From a checkpoint of a small transformer trained on Wikipedia: 102M parameters.
MLP neurons of a small language model. Each row is named by its layer, matrix (up: input weights) and neuron, and shows model dimensions 613-804. Each number is 500 + 40 x the weight over its row's rms, rounded and kept within 0 to 999. Numbers have three digits each.
A block is one neuron, or neurons of one layer that tend to fire together. After each block is what it responds to, as a language model described it from the Wikipedia text at the highest values.

L2.up27:476456556450555541538551456524482502474454500524536499497563534494468488478483482526479509455516486486507476460430463449461471518494486523533525557566475552495573615485521554458513581525482479433492500467469491524588497448573499495480547483533554528453466544489493376561493419477532529430518496537518476485457561562523559547532526497500462500448468493512447511541502514524528498551592528559448408446469574574517510498533471441544582471479520483442492512491556504495554482598520491523492505435534477509512466516548498437485469481536431494554477541473473517538475542417491509432
L2.up477:454439484530478527500499587467511515531527528513499544504436532484541505462459617481572579568459503414464503476527537518462487512528498483564526525547440472451510512540498526475556467495487515530469485478522567552506595481513554503544536535497491520485509506537498556517457523509469502530442519506538524534412566440577511497473512547525511528524485549550490511546464483519494442533479514487487460485522448522494529516478516469503512458467498428422543475500494542487480451463515510538473425555540499531477463485427386523490487527435526484505548578565490509468432444491500506513
L2.up914:469464534515469534460536506474476462471507484506527550520477492461506441483485548512494553571516491470503469504485487478621583434510462441488543465460478471498506582526569544591501454510517488505505515553548541527494500534469496497530530486399514478538486492476514553477502498568526582504485551517532514484518465448514465443421463466503442549557483551500451490483518517462432508527573544486423590481503473421496515432538480468457474462498481524510513578475481378520579534502542468470424518548510476492463516523570501485523450447491456507436474530450522597542502541557519477593
L2.up958:555480444436505487542422485490528497487434548482542510484444524532566557493545502583500528522543522533524516437559513514511443618421465478524504511548497504506519437526532477479496445442475535496546518509555494562535522467507494491462498498478451495509513458484400448520437480436501517504460496497529488491560480512474432550484513473573476452532530520503530500532525434490504453531525534442505402468536480541524543425482493520509535476521453427440526494560504591525510473515565551561468469507464458553441609508511513468497506574517519473454519504571521603479431498497519495470
L2.up1766:486527485489495481534534466429493441463539513447479569459493446539480512500478573566504476428505451521462464476559398525464492414488532513464573515557436552477463498551485510581505533396543576463547463537580525528483478531575527542448517486495452563489425569492527463493476478516487489510515432415481447459550477512531477427445546519509493424526535478486504541503497514494480517477549482534562478477490474560476610488475507394507475499575491525482520504507485453449497498551497526510478475521492504453447456457492596475557404509500502490491434543511492489497549491388471467521
L2.up2644:472543492442512467467477515444483575517482593454545472463524499529534455458569513519490451473516534562520535480494559503552523559454506530516464515553566497447492510469459429478508572464549488531539500572510543413466475425541508544482555445488595476501483516446514522479449487506494502490459555498454532419528595510503496518527544476443548479540518568485491457515569548510482456519540503467439463468533459456515534495543517429427496524533511464546500554497468423531512484467506492543489526468507478555470461461436511515521524557441529511533474472512565469554458553459475547410
L2.up2743:574544452459579541457551498558469492432456501558486577460529493523393460482513463474480488551527442635556481498496476535541520536541540480417462516547548499560518481436510555520470520543537541490470478480478535519489494568565503512453459527459494446538474454498529551461384552489470508478436541495430580518435591473527461522549490497543486504539545469494480491517541531505518449492526524487502487528557428546476478461586467477527509486534507481481480479486490456412582486461471532451528548541433520471493532469564456493504499454536581410458509508525452546497451533531489545487
L2.up3125:467474475502514469476473528484486507456456565544486508464463508470477563509562545566470465503551477446488483572549480438490458482481559579472541461489490579497505423434486470497463532482511523489564534465561485511506484485532448486448565467457496538547438478466518443438465490505557504489472455457529546515515544522547558457464484480542516454495505483472532509478551450528459495491557501562482459533445507533509574521477418465443468486603514508453510517477519450524518474519518422467553465545456522469441539505517597488551527522540511432475540503462494452528500578362473439479
Responds to: Abstract noun endings

L2.up444:437515447491461461432543501404524551512487459474485602547437512470520473477521519489541486461478489474475563508563554578474496486574544519553475554448412478531486539469500458611530517564474501463490526537499517532458541528495505496552551428513546480534512548535505537494495558452459479501473477505557486522526529543590483483528556507424427483515493527450484511483432459511457508508503468451572519594538461417569412535506449471483531456534557552502515475494488551519521472508412469482526436517530430448513456494522518540559566462534416465453531512490517527459476515414456483496
L2.up545:463493506514463534445515503484514555515507447515493514498511479545542444582550542500482504433481510462506555436515527494473506450478542495500552472475499511437455509436434510547433444506513464483475480517481561478505580482512461499482510475536475488490544543501480438557559517430484474515472467503473519526486452476515526549553510507531500557475516540497481527519510511454517527538560502447495546498509582504557550536491466534553485512534481494575484498468509533533471459492488537497430450594464436603459500555574605533510470512494486528476541484495458450483460435435508525491
L2.up560:550476548593505473441509493540516513483504494500502489534501485481452429489486549555519509540494433451511499535524486482512495443487531448492477500497536469538537529469481503484578483434464475529446500544456525458506533540467486551499506463510416500527483496435446510473595491517478437483425501544511448580477518511491496485566520470513482538444575523572510501451506463454559539534481467531502437532476480477500514518501427520491510465521510536532496468518570474461510488487497541535469466449498465568477504411502528452500565480555484448508475551496527402510500438536525513458
L2.up772:433434509436454525464465520491478526577472451462493493595582480506503570540546549513455512535469447468564537486552461527478424436536530566512545536454454497511493454456514395517588477554537541459442530465440604531456483480524464557529547412527524506514459484497529515418479456485537481478433455477474430439502544535529474486540509503536480479528458525560515506529491510497476444526505442433524534528488460474519546482501451450550525495545566516523502520515512473535476437532470470497499384543580453524463491517481509510500631484469452471549481472439489555466564508484433467470
L2.up872:445451471485483521435462430507500466423491464545476568570524540535537437534505523575490497456496523479519468482483487578404517455493521522500509507477501505475505533516524478492478513472536460465480420495447520480493434458492436551555511419482561522470456532527542457501532476498545582468499502501479450502479576504476530505499447464525449574484505534489517484475585448475507485562469495417550500565552468568532492511505481433447486543460502429550486457467491558507478473460530458488563399516523495506489487492411533462589504530525425503444460464434492542460484502492431431484
L2.up1768:516473424527479499420465525564571507527468540499474612498559499535448475492473486474525551449449507531517563612523566579577530410459433536494523457422432401471516493509486501553525503477507491385463455549501461638535504543529427524504524464491474469512478498498500470535519500474498560462536428539477525506497528581450499569533460516480443451547564464522497506513539494514474564524457527521496511483417497467585466459514468460510531486550559528541502554427494560480514527468497440476571529497441453524481492477507505504564535476502425457435565518459508462494441515528424452530
L2.up2799:394511508540546461455528467531527504541512470516508517569561452482545542476518592483485514476483503485541557531472503555486501534504455550567468536549432523447490538522555481551548479496512464497488460484537623575443525540536516521533497464523547500539495558499482526435516568472476492466453429479521512474565526492509511486587498489499456525530518476482508457440536490506396492522535467477523468453558410411527472434509458566519514498452512519567533479485492516508477498498449525511511521467483488473523493472508539540551521487483436440533550482500433483488452556423448508522
L2.up3030:525516426495444504483539514471619529529485495433522538564481527600469545489488536433472476582509573527501482503502549490509455433538490494431424597467475468502502534565573430546509530510484527463449447520419551525477500502444547551577499442490479433555518532533491508487521503500525542542517476531509484534478526512587532417489475431441529498488465501469538501512493455486495516541461504490493513418467501514551468534567517399529555493543474542562456516492472565514463523504452507493540460505558458492501507478510499493575543490516495494555502577533446488458463493451540476539
Responds to: Verb -ing endings

L3.up84:527496476405510550571535486454450421475517491461544518602519464489579532483413528502506448495535503546500515419492538514521438440457497546480430450470545459509438475489522478457494413460516454559575484512462479507555500449553548534514522469481486535533478497504476423512473485481572541459452487497481510545412488478467569501471523540472497509435567478550480510421541518583531473564463521510492502473507519474455524493503552525486435511537412512487487507451580458489490447521483563491507497528517467529551492466524517468531548563480504500432515569526472516560454547417468470495
L3.up615:460391516497530418491503481449519463496524498456490563561523454481517530499467473532448507483555468505625457520466547510423438462536517532485509452495495544468504539497543517580494453477485466516539458537481561503495480466491541557436483423549479586538607570501507461429498530446463538426504514562494497594592492543477566491523488486506464464544519506526626531513478465431502529497499499525404442504483506517486446508510545444538447522468508416476493552515530596495493423555537443469467552454470513514510443429493552476622487442468512475496539482546463496507493523371461439509
L3.up886:422473489488495483516474587529500510554488513464618551488540463422503463540452517525363498471539510513556479462475538488503433483477532551416513494508495550467567534516558484501469581538529500549488522452429512582542531506477484516498509447450511524512481496499545438508564462526523534443465573544464531472507448497488482469472482458432511532542559542582547478484515529543472464506597481435463614517497487483596507474501458597529477488519532544553505515508487513530484464454452521538499529470502520528502552526554515481470558492559504437442536501414480492471510561470526443531
L3.up1121:506475479442474507506531519432495465560486423497542550531579454538537497478523597568463550508521482494508477464506442455491488468466495508483500571430572473471480547493500453498565505459528461490503496521474506495515477458573485556505477457463512514479492473511517520524491477465498519486407452549543462501514479501539535408483465516474540576513541510547474509487523481507528512532438473513461484591498500462480548474463444541538467433522443473501526514539482498538474489468520538500442450481483533551498539461577559473457604515477480435496499505414474500590461446470409444435
L3.up1703:426475423479493469443527492449573476527525515471548469574511505506480467501487536507424510495493479546488493506466512517493459408493513616483533555440485492462557616551558456468556465477489454467516493514454481569457488487566496533525526453466547552555514547480517431525524431493532517427443494487512518480567548465484546431487495471492536453464535615529505429473533435516508489517467515480477496528535528479558477458491495509499407501447482455484414552502469491511451467518510529489509467521527451546448547477502516476504557472472524452423456530513490538484493584461444438490
L3.up2356:487514466450495581510474534486525519529475487465508415543436554442524471473403540497534474477530373520474543420445440540501523386520465511515516524435527531453506560525541518536502438443524468538524567459444446533484492444494548528500523463466504451514443497483475497512435471549523516415476533426527439497527493462467505489595502494470522499486510529548480466471500542458512517514347549504544509499498522492588496543497490493511489517462498510510454506555546465533530479476580550520445477478530552561518461443484571485510531436465531500545542470559536476526519545495493472521
L3.up3308:505448450568491478577483494520513502476521581461499478557447467481517488486513525548465504509534534462552460449486548542511483514518521516485517477479420460502482528510530487475517418524469461488530508455440454542439569456506499479511580530535449472499550497456461506473382498505513502484457521506487550520467484494437568572546514490548491488428541494561474475526486449440477592485489503469495443475534563589522477519482542476507447463459429406471457495516515491456562498441447444478547516440523542446519503481577506449528485497446511480524472484536503498554471449420510530501
L3.up3537:482494510479415393512510498459537531510496452441453583604501526518525515454485580513521561459455530534456489546530451580485520512517469486542475545531492472521493542487527399592492498490515505442440485496494586527447514565469423456545489483558521454490546568433364531490520496432570527454557474497494516536552520498545451523569571530530419517477470454558502497510516475547457493556533485448461510528518442404578508432600459551428512459506567508550558476484475529469528464519453457494537520544487513504452468520518539481547503497458496483447486569459423536522456536474450507507
Responds to: Action noun endings

L4.up851:524469452506453460559506528518519518458523487515496440472476554489506497470611502474501555461560542448486514529501518523549417448489499507481528525448491485505558584514503453457557430519494466574587447562461507512508475540535501526473503476478482509597420490481556509520522435565516518513488466490548517556510534439473490501506420516539494484486488482530495515449500489536504470515483473539502504472488510465541522447494481530531499496512448544504497527473521464526512504501536529499477499504454471509510564502427572463465623496513536424436517514535504454504435487442537512425
Responds to: Abstract nouns and suffixes

L4.up1397:507521530511429509531457528498472488483554580496537523533503515494486538583540488411569440526465458529517449465486438538479501520451513456512520510514506521441518446534563478553523544521538426540514475422541547563436489492494492476425529401489467516498502545436516443537472548498495448487525517552426407497517505465528444496532567539528456550503457452502471460512526487484504445524507489463553479577541485523460534516513506522493511496471473526495484551429556501512475467477513488493460447536440489530498435508517512515508527465501413549448395537467471461502445502480505472559
Responds to: Mid-name syllable pieces

L3.up100:474472529476476472521501472472498441554526442521525502512530503444497412521403485462493498496531409567492477499521587493472561448481518478489435563404478482454489500546494516535414539457544495424401482497530497448408447469476481517496470486545539470496523560536531494514498469572492460515486486480528503497519485516527463567465533529433487521539510437453525532461490498467527521556465482562443517519458576464476489450456404477548476558603490550475426509461506529493449511467504523495488561477479473431512555512512530505444533534465470484523458497475507502424460536507480535432
L3.up394:482523473517488521504446457471495550511533498389474490418492486489419494494441513518501528444559522530459429552501476534552466433467564510511485485530479530446501458436527498507545490465529460528503480566401552478503588554474564466488455544549427509511542539557491410497508563439466464471453493495493487457465496540545477467491466498481419518456415410555427472545501540528451528446434484557475543542460530564388446403487470536494579451522529483493471510516553572612499526527550525475478530483519508513504512528517476506515511466447484519499496528541533504527532563511517561505
L3.up1299:454527476443584521492488496506508512561565449513505424501458545540505488483509552569479500610496464462462460544545506531473413503432506505532521542557485436535479504483544499512564443557481530479465563549503528437554540474528428531463466529574478500491463509510549454541505469513489550444542387506446535524506488529492442493456521504490447485515577503503498569511541525510474555385495525537517439479503542523528427562539539508547531445537432474490485533511541594463502490526429524412386477524536501484455525536524513591518522531533464511535550529466563556480501501583519464485
L3.up1546:439501576495421506457492504460466443517453428498494534465491526451517480579555596457440590526541528462455560524534560465534577541474534530516512508493536484500439520563448458445503459408492454539530527436510524475501485513551464488475493522489546471505504581502525522501484494486525490523472483554533563505552444516468512488575581508437470560435454541494459406573522521469495494466470509439458539423519452532474506465483436534497583534513503483448512458592574505476491498456512538498526464467491458561543566463529407422494539497553479455529489492471442531527493458464517438472
L3.up1732:478533511521466518408438549553486538534545467431561500560567552536505451509509474500508507401440533539458477527523474506509473556486429472486544528557457511534490516554526552461553532492544455513393496458463519476497510464447517440511526562449426531536450545527471506497552507468509468516495458562527449510476484538503512480414530580558490526445500435481483432530457513494417619560417479470482526493564498502507505564542495502462530499481505439465494500496461495496550579476511499478453607488533559532487491491433519464468499476505468491427487498569392463483510495511518541500
L3.up2266:526495490507525479541525401541472473467454471514533564466490485446517471547503576483486543483595461517529476525535530491587490585553457475517430521429511427469540507496494516505503457444471488470445531455487469568521511479532518477477497467526453499498481481527565398469473534445476515504470577573546547504559476463567447456449540489494517570457524528509547523470508585469508533446522507538462508525503476501535502523492505468579412488471498458505506463490555515555440458519534510504417501530560416480529432417551524515519519440504484508439539512572583468455506528546501488587
L3.up2885:487608519512480434464515547503521531525505448434596455533468512552531473526463444499536419454477500590467505459506451498525545489499465481458505492474372497466512507545553491497473510522507457425454544460531488573558516501513499498464582476516508420415459405490467460501484449517529539546492411570574558493504529526469420548535535485549493498513615518467508570526503527486390468455505475467504454456482477509502556466512532449551497399614523546531544509523532473478488509534587488515446441496436561476482432565450527470474482487551492481461481504498429552492478354491481451563
L3.up3164:545545475477517483485515543527471529570501467525525445443495450439472370552506471514525508480505532441578482392519509438474418548518547536563541522512468500521528473460482592480553485436544485475427460410538480445451471517533590551564518564468457466493539534441465515471552497470480500534493538578555455527529433488522507442516532542536519522456523500461484497522476541515535526481523547482467522461491539578493526560538550525547415489488445465489573489443541539470544512532506455485502498507541469484528532556477449506550511515487519544464514487543518467502511503527469558483
Responds to: Word-initial Or pieces

L2.up622:507460547604489462484515431554499464493483450495491576580588447441526479430455551442492527477476487504431463530582506460467462469503554518563497453466517524541474506519497490530471485497507492498474514518489490501499595519444477508445540512547533424493558504540469495477511471545462518503453505431484526490466496535574473542598461566577480526524459453536475491478491478507438531584456467479422452554515535474466488499435497503459541510541537509504500511487557448562528559448521472508439502443541478547473541546471494515453484502472498518543438563524613537505515555414474597487
L2.up923:530513532434505466524460502435571542476444475510527543449488573518426457416486533528493536478492466502440552428509499511579572488479556450486501454503514534557508521530524583499495550498494501487518525478567577498489562526469494514481491467425491517535522490535483548483535440445485468487491398608463575482546496515537524507486562499524533503469498490482468411520520565511559500471546533539457504463512558529553531514415493469461545422532446462523468577476574479494545499461564500418523526513490539439578467412432463540513506513513522489508486605506517461462558474465509448505
L2.up1164:523530538502490538418496476458475548486463587553514527494531476501468545496490541559527578487468490387454515547510490496531525458515490471508514416515436455539561464533474568523466493486507548520522463507485463457574570508534505474511479417483536454534551555477488495505460480419423521516489458535460480515516470567534489490491481454506539502518489501483469458500512480436489484496494560520495518492499509542460532513477502505506451506501499479491527504467496469499503469518474484496514523478510495526499543514472488489509498535469496447490491527477465531490510575448489456538
L2.up1468:465564507510493492469494534478532475535518495458482568481439496485576519482505489515450503486505454501472462489513548527477533439511458550453406490518494391522570513516492524526558479435475525505482510520563502529484516541492484415486468481505544524500493518475467515494456471388452603551516531429573515509555535475582436470429558474534513561528456476460480512510509506509516504595478463553455554590514491503539539507536492509503483583487452519509547530487524558548522559442499459453466485517455506510520486501541536485493452463576501455428580474556477503522422564465430497417
L2.up1601:517529507527458484465516462474521469556542485504500550434455612517444442425456536504500510445542534594565468471501511534522482534537539517549528535473522508574526522470516544562481499479485493471431493547538546497460562506536552492482519614492572473489445501490509475497475504450411503561447439420509450490477536542516538467486535560495465498483496463495583442481559438416513509457476519515568528456506546423473445447513486490480440518565428436486589514478465535477472517502445513466548483409463527526462486586530545546541464536514493491522484521415484480488479538531526511434
L2.up1699:426573515532506489453541450485536474481456462512509538518536554526482542496453490428479577415495385503483546581479476460534532516446492515537467472512505494522481506517541570494602482478600463471481436462516526544464494544427516614419532594454483456502500517545558541413505490531509523494438595512551485423514528510516457525483532500489463501511514473450524552488450495477518559399524478507597441560449470512486496554470529467442495551525496501501454488466533501461510430547458523510499536425471466449525478515544522480470476502517527551507471473414575527485600483470474490480
L2.up2613:500485444506506440488500390514512441552432499510479424513571492466492509506480516478479511444468553477502507522484555466483480429515476484459516421497491482557539522498511604532579485466554472528522463508439523492491501460518490499525508464481473498503503486423476593506483549485445486516465530485456456477471442454522530555460589471542508513512503511506431495494521507495420518454506428448419520533521475532527527511479505472456470460510467512530510510551541537504520500530541494482427481447528582464527485467595526473521463447537450439598425518464566474500478552511536440445
L2.up3019:436453498563458448477421472580432435456390513434453514561440530593530505511466545466509511462447500504541452515542502506531495510414535542545482478426538463477566476523466482546518443477536521483532509454488443497472571487495470535556518445438449522473541509504489486476519439445439493454411533459534435531541534523441497471433514457494467504544505461529500545455442502453478471513488579450423461513480501494506442497543463505500561476521469467495481474534475476483471516541486551491514451475569456551459510421451466519498486496459511514508474510516478489473470536538516495544
Responds to: Mid-word "ur" fragments

L3.up1467:596506511512458488486438478462515542496520533478566506512484493499445534531527517486470568526447496476546480570466517466442432537496498502458454516513446453466395518435468470458436479576547427485500494486525521503508507506504494554571525513501493557424448478501506507447496549478546455472508515542465474568518479499493458444457465482433511507517536511525512475493497473486468472562452503412526468532508446486481490426441451518543463516514543514462551431562454496512567560466504499484554458499481493543518494468478524480510514493542496499494539531422435514526478524451423485508
L3.up1719:463491503422452534510478532534553565529549449484500504604395445542527412518427435470498539471499460407488525491476502546484457571537557510553554529476545448512511489475476435510471507569516516495535567403439472486549492444497460522496510512489504510483570544516487521566482522503539588488528499533449515459444483496543463492471486497539493466474506569510522503492500466507530451507455463498467525511423499535486560549493468482545470461462497512522469502519531499511459479492452560516491489537488526477496528494517449523522543525549473432432446601436482543471517520571396513428
L3.up1847:508488446528521494468547455490513533477480531480479596484530519528535493465519466470485437460447475465479539465460419513519509501545461519518463511477472460410460576521517528510432477529522406524438505530422548509555459500500573590508492500471530537549507590511502473527582504462533417522484540508529539561530498475495462534446450459493491480509458489441415541481498551587484507476487548516488534549464519525542500470464498572560491498517500535577554477509480550602492506474506545462580427609464450488510456473493512510507575380441545445479524460492488481506507423463456481450
L3.up2203:553462463512516512551482522549529468393478506452577470507510531524542426492526482487492523484597495460472475520486504542487523494480502583498519590490533605444499522520501491565548457478549486500478503421509505558506516522449489595571493464496505541575552539512507458444491547546472571503426462534467475549505474465446454473518500529458482480459574523422458469431542535527508538538447465446494398456484440463500448499569477569598526464412461483438493521490509596474499414498514487476547486588489490503506397507520504523568497498479465475531550502478453481443496577429481535492
L3.up2581:453509442482460511485537521469489626542485479480475551604477449450467475527508513515514464483499498407505481495541491526477513521499512518550531512510489484484529518510557497575520456534524478431511518442418511588463518464473429472568537477523501505493571495470484531446559528470530513504470479461528532557522521494559474501509539478473490511491503494489520534548478521522486482557454499459547561510523523444539513436510447465494450407487512541555485469413526513582558514481511490480521495534537528524518579526437512539607505422492494517559481528477511508502464485491425452504
L3.up2714:513524478507473464426504552465519543532535459481495494529523475503518489455537484540432517470549575551525506460491531510598534493493467540489511484412433547571485530481511474497540517573510528505451525429505513542525525501413502519548456539549559528514540632513482521490442513453535570522587429448515492502518509517464501478506510548470489512530485449580498466475488429506501529478541514476540544458527530482475561555542535469485600437521479555554453543438532480476602524506475454476513533516517484441475460498456608514533441521528466509569504589511451470439448493527514484490
L3.up2982:479519563499497536502539528533556479497521559475534594506467581494475526525500471496528468475514454480508554436535487521504504471459480537509523407520418506444511529540497562549574476539495488559457586578467565526487517463479510448562530491568493444452564522498469491529471504518446512513497519472482461495537450474456567517417446507470492455483442496484569508529500482498470531463563497579563531542526443441397465485406485471497543506488493490559513442480510569467553425471581555542518534493552519564476441474517465539602485472511453477456532542498515508506447516474457532461
L3.up3218:501531487528470524491637550464465507432527493449480450559540465528565454514637519483539484535548517465497500542421415484521482484525466466551543430492488551470501473536473473475533538507494463497493507496541504577474506460456493503475488517510536523541532455512527483514432469454423473497494511534503513471520522473510500505535501497501509487456470492550511534465512446502523507542509492542418489497446518523473497486548488514556506436445470464545447497434553526585461497470425472512490509503513594590508487501518472482491461481496508558457477508509471525477448415535505466419
Responds to: Word-final "-ing" suffix

L4.up1303:466483497492434452473528405572509580481445480459495552473508505412496503491553550548450547512487467530475538475505475555525509490554454563537465466483486476500470516469448421540493433533534408511457512407422508471524468509495449511532555532571498486534499570454468449544553501428439439512463505451530491543472511508501413553511519503506441549445441532488487441566495467439422492493557452483591502477561474527510486521465452458453551452523507585447489508488488456439457507538431512540518542528466554526542533569463535441495449468531464395541466487524423461480473537482397529539
Responds to: Participial -ing clauses

L3.up265:524471521471467435562541493502503484507495480505587483511499489520471579460521488480518500577551513507494496507564480521502480472468529438527506517480464461402556517544474469463584457535623452442500551468495424483426481531529382477408444567508446464472453483529462474512479504462510515452565478495450454487477482528554443477515559530527536549515501512475536541553518513536459548503464482454505504459453527505475509529467466521533433549539492490530479496497553528434559498466456539412449496534580507497533478467465508446487518567465483520517470533481552498501483517494577499484
L3.up1046:522520541574534520432465455473483476507487514503544511524506481511440409524532519502551517420491523500528452543552470512547517575528548490554542496460552512447509500526533440501575490471532515526498489507517496517478540540494476432461468479553522527537488489468576466523494576544571532505522486489434488538589487487493476548503435506481558490494516503534502533465509475576479437486469517533529473468368519539429453529498471505494421418455484562577463501566540489532432511485460594508513496540469399481521475489446530521506518452491509507515509450458489532490458423441482472476
L3.up1098:432520463506512522552491476515486436486459479506546423522511560494520500418518442461474472470461538493567538444527529437535428541534469503570526422456447523485495530496521441455531489558495455574464496479456476532461435523461480492503486565497476497410505547467400457532447532526489451522513534545522459503536429575528524484419493488451562526535379557541481516501508501495490490430545452530533533512486474562497548499465505460472501521491537489471483509462488439488530503518485532443468576553542478551537514448481482557514427472539505562546524429519552491480506451512557441509
L3.up1270:553486457519475507529540489439511503512528579468429513531440485517486550508434494445514610515528610516486487546527467559529431481509481489524574537569455481489506421509474536503582483560577468498523532445452505469456478499502450493456436536473492496483492471450465468483524476461498510465527446480459506501491485492614497517561532427581519501531442517484495449529422531464484570526529528397467482490498543516465521489517538449495483505430512426462498525370481496527485471437533462512474506521465474478469560500501533552503535563548474497494521506550414522491411565471524485485
L3.up2460:530514564480546517589497478461458451475529456527494555528589490443527583516544441478472592554481458451440449474487452523489479488492529475538528555470476543457499524473501470534518530515541529416435505517442466447455472582450414507473454434468457466556576507496473493475511591535401446518487533510507542530573537496464490485519504506504405514498498536447451567513554504508458487443515493511516543487532511468451572513471526469446438585540468474512515501495567529544474519497501455434455482533495536523513486511482535527484516545471541533572473473410531516460444510470485504556
L3.up2667:509483484489531447477553458496495463551443566430562487496489572556522493481428484476492500549534557485462502443608474454482479492482553498472458497467498462487609463486512425486536483421549517541484528476447446471458566477516470487476470548577451536525567413505440453460488526488447485520517438531506476440528488483622529443500504513484506504460465533517441479525516473577498545551470510552459472519470543561516437518538490444493455516648411504496474470491531475537482514492523488445510536427510511503493453468539504454590466551536454467535570575576495521428544477539452477524
L3.up2799:441530520518486518424622538515516472482506530444560475435442418445520512479460450505487602456567497460512469551463459494513525465469478490521610517526495392503548475579516501557558477539572497491514512533569500540432491508507458478452508464474468420443516511441505537493546491527515476492486473425497463468435476550454464541465520530390600527555493528503454529507455493534481477463468520537513571493421510435557516518484422533453472563557493531512425524513515531479526511486499522479523489445509482522533566429456539434496502556474492519487539528482481517518463462479528500569
L3.up3252:476495542585492481453531442542538514456435505501502444499459554477557505497533488472540547471445548461412523495546510445561456556572558491479479510463529521515516462488508533468506461518448528570478506560518517372446431565526535518475525562524491495521468522460548558559519480500538508482537475476490487474430452468531526485523559504451622436578527469454566464500516543535536550418489460538475550495474496476553468479467534513517489494460602501527537466505507471486531496494529532487468517477528461474528473459579460408509501531534538508535505367495477495502475485491543476511
Responds to: Locative/temporal prepositions

L2.up977:507464561495471488460501454551487495502511500457511419507462498522490525392476481454534453503486419500576519473535499488526454575532463493466505489454476524447496518509497488493533499545489460484515491466529541445451525473467487525542428529602485525520503525560520550483568536472534533475483461564494470447497539518535538557523504452527478460428474474455528491569533551550481487535475505512522524495482556548535490508465509465494501463538534517484516454542483459561491486499501472555450492463511510522557475504520537524557491450505478514465601433423534479444519509546509474528
L2.up1386:533552498448468507514487436413537481455552523547489459561470486450462489507581480464516470430516499431523461424530499491563428511454504436513534491458498515485482500527528540463496374478556537620484507461443450444477493476504493460524422454492477480392460483545562521504586464490528558480499539489519524477567579449438467513554467512536462454500543460540479522534490476536497485515475509535483384507515457511460509505531536514521455515477405557467488457530490493482525482468507505458549488460498560540573521443514533492516600520435462460537546482455517546460489461510501464490
L2.up1479:457444448558469476501507421475468479486529519516515515459467481503510526494496482454456513544483560444563469550572449502513468483504512539544460435487517540487527435473512475517478579508496494539496581494529388504528514536529519511533516507526521388428507472464460506553507527534461505560467532492542535516561480512551513515531452516519502495524502508557560609481513468508527507577551517552517449456469452421517572542476504444478498569425496507456524466528478435552544505394497532555487480518552512545507491548582512513546498478511423501520479487424488507416492480456541499451
L2.up1996:496459460469458487508463534572513463572437473540501515519539515418460512514472515422488525499500559492495540481525583465482478451521542540482445420503581500509478517472544509484495532549534477468509445555489520541505455567504521486495453528535463514542525565386519562526489462500533479543435498502469472485500498536543550464581473489503519487493540500542495474489517468530509477496542512471571518453459530430492553524462500505479491568553465500440443512567508507472517466488440485471522540386548480554500458487525478503504527514512516472469529499548483498516459486439498481514
L2.up2190:496523504569514509448471441508403403545518545546490496464486469475508494471444500533497551468558567465481488520523489575491543448508545506416499469494467516532473563554519411506468543478417468551415495498518498515492545529504469502485525488490514457578565508406503497475496516486484543584472591449424415516465454482484480532500545530502501500521418456537506514437503512528496526554461462475419476548451469455508556501503501511517488522524541393423492495482481449484527533542488518537549535436456483565462554500457527467470527535500487518562474516530464465487526481439461481479
L2.up2535:544552464499494552502457474536514363557451444507579507536435474499479444450528524494513448558564521457504531446601488551494501488515496466418527524479403510462461554506501489468508493479518479537446517423526501535410517492468518516455466457473553553500460525554508504455474442541482513493509466507483524479484551547430444524432481501421587474557498473481495503463594493480495485534522449522481418440473496565495531433442510493513442416505475465466510464478501453456468494527522506573523551432450498540546513447494570526430590436489493516473437478529497489468472545470505494580
L2.up2669:492546491506528484466501508493482419464476469543494450466510495468516497473481488445520535572599565480541546399486517465505375529460570489442544467491500499489493505572507492495453533529516456497511524475557550500476504532511484527524428522572467453545437473438503519546589559469520534493490492466493523496465483529528536415433534503474484542594572545478487463447546538481448495569493440462463514411507535497443483521522457529488523543554476513424466431501443530553579539426461487520574492529459481511503473364527565511508521394516501507493505517430507557478477442543505513473
L2.up2803:560491456500478512470538490505463491444466430515578514523479494464455550431485504410513487496506447500480399455577612587522439542483571504468534489420481443474522522493515447525412491555482516431485506502516471464536442497512426497545447569448504534569482528462465442510450522553468590519572533488427469461479518523461438440510484542535526544555459514442505537441472560519544478443580496493476564491562532505517455461554500503562540507491523521513514550574499460564520510460437484519490523500441546477583518585490548508496477442558499518518560476486511493466443554474501412481
Responds to: Preposition "in"

L4.up1591:559484466433484517482466535494476409564527470531565490448490473487512531440521524509524518544519520508487529442556462503501518517514538506490570564532461462482491557558505496506536449487550474564510511461449487545460523521536499547449491514529501473487507477441465461493447500526513522533455383529476440477566441556552504478479484511560562483494375532489489538477460490488585499431467463426462563531503496433487578559465535492558433554459465522543467501524554487494532452539563500487495490474459524572533532549485498464432516534539460455515513543494487512487420429502541504525
Responds to: Prepositions before place names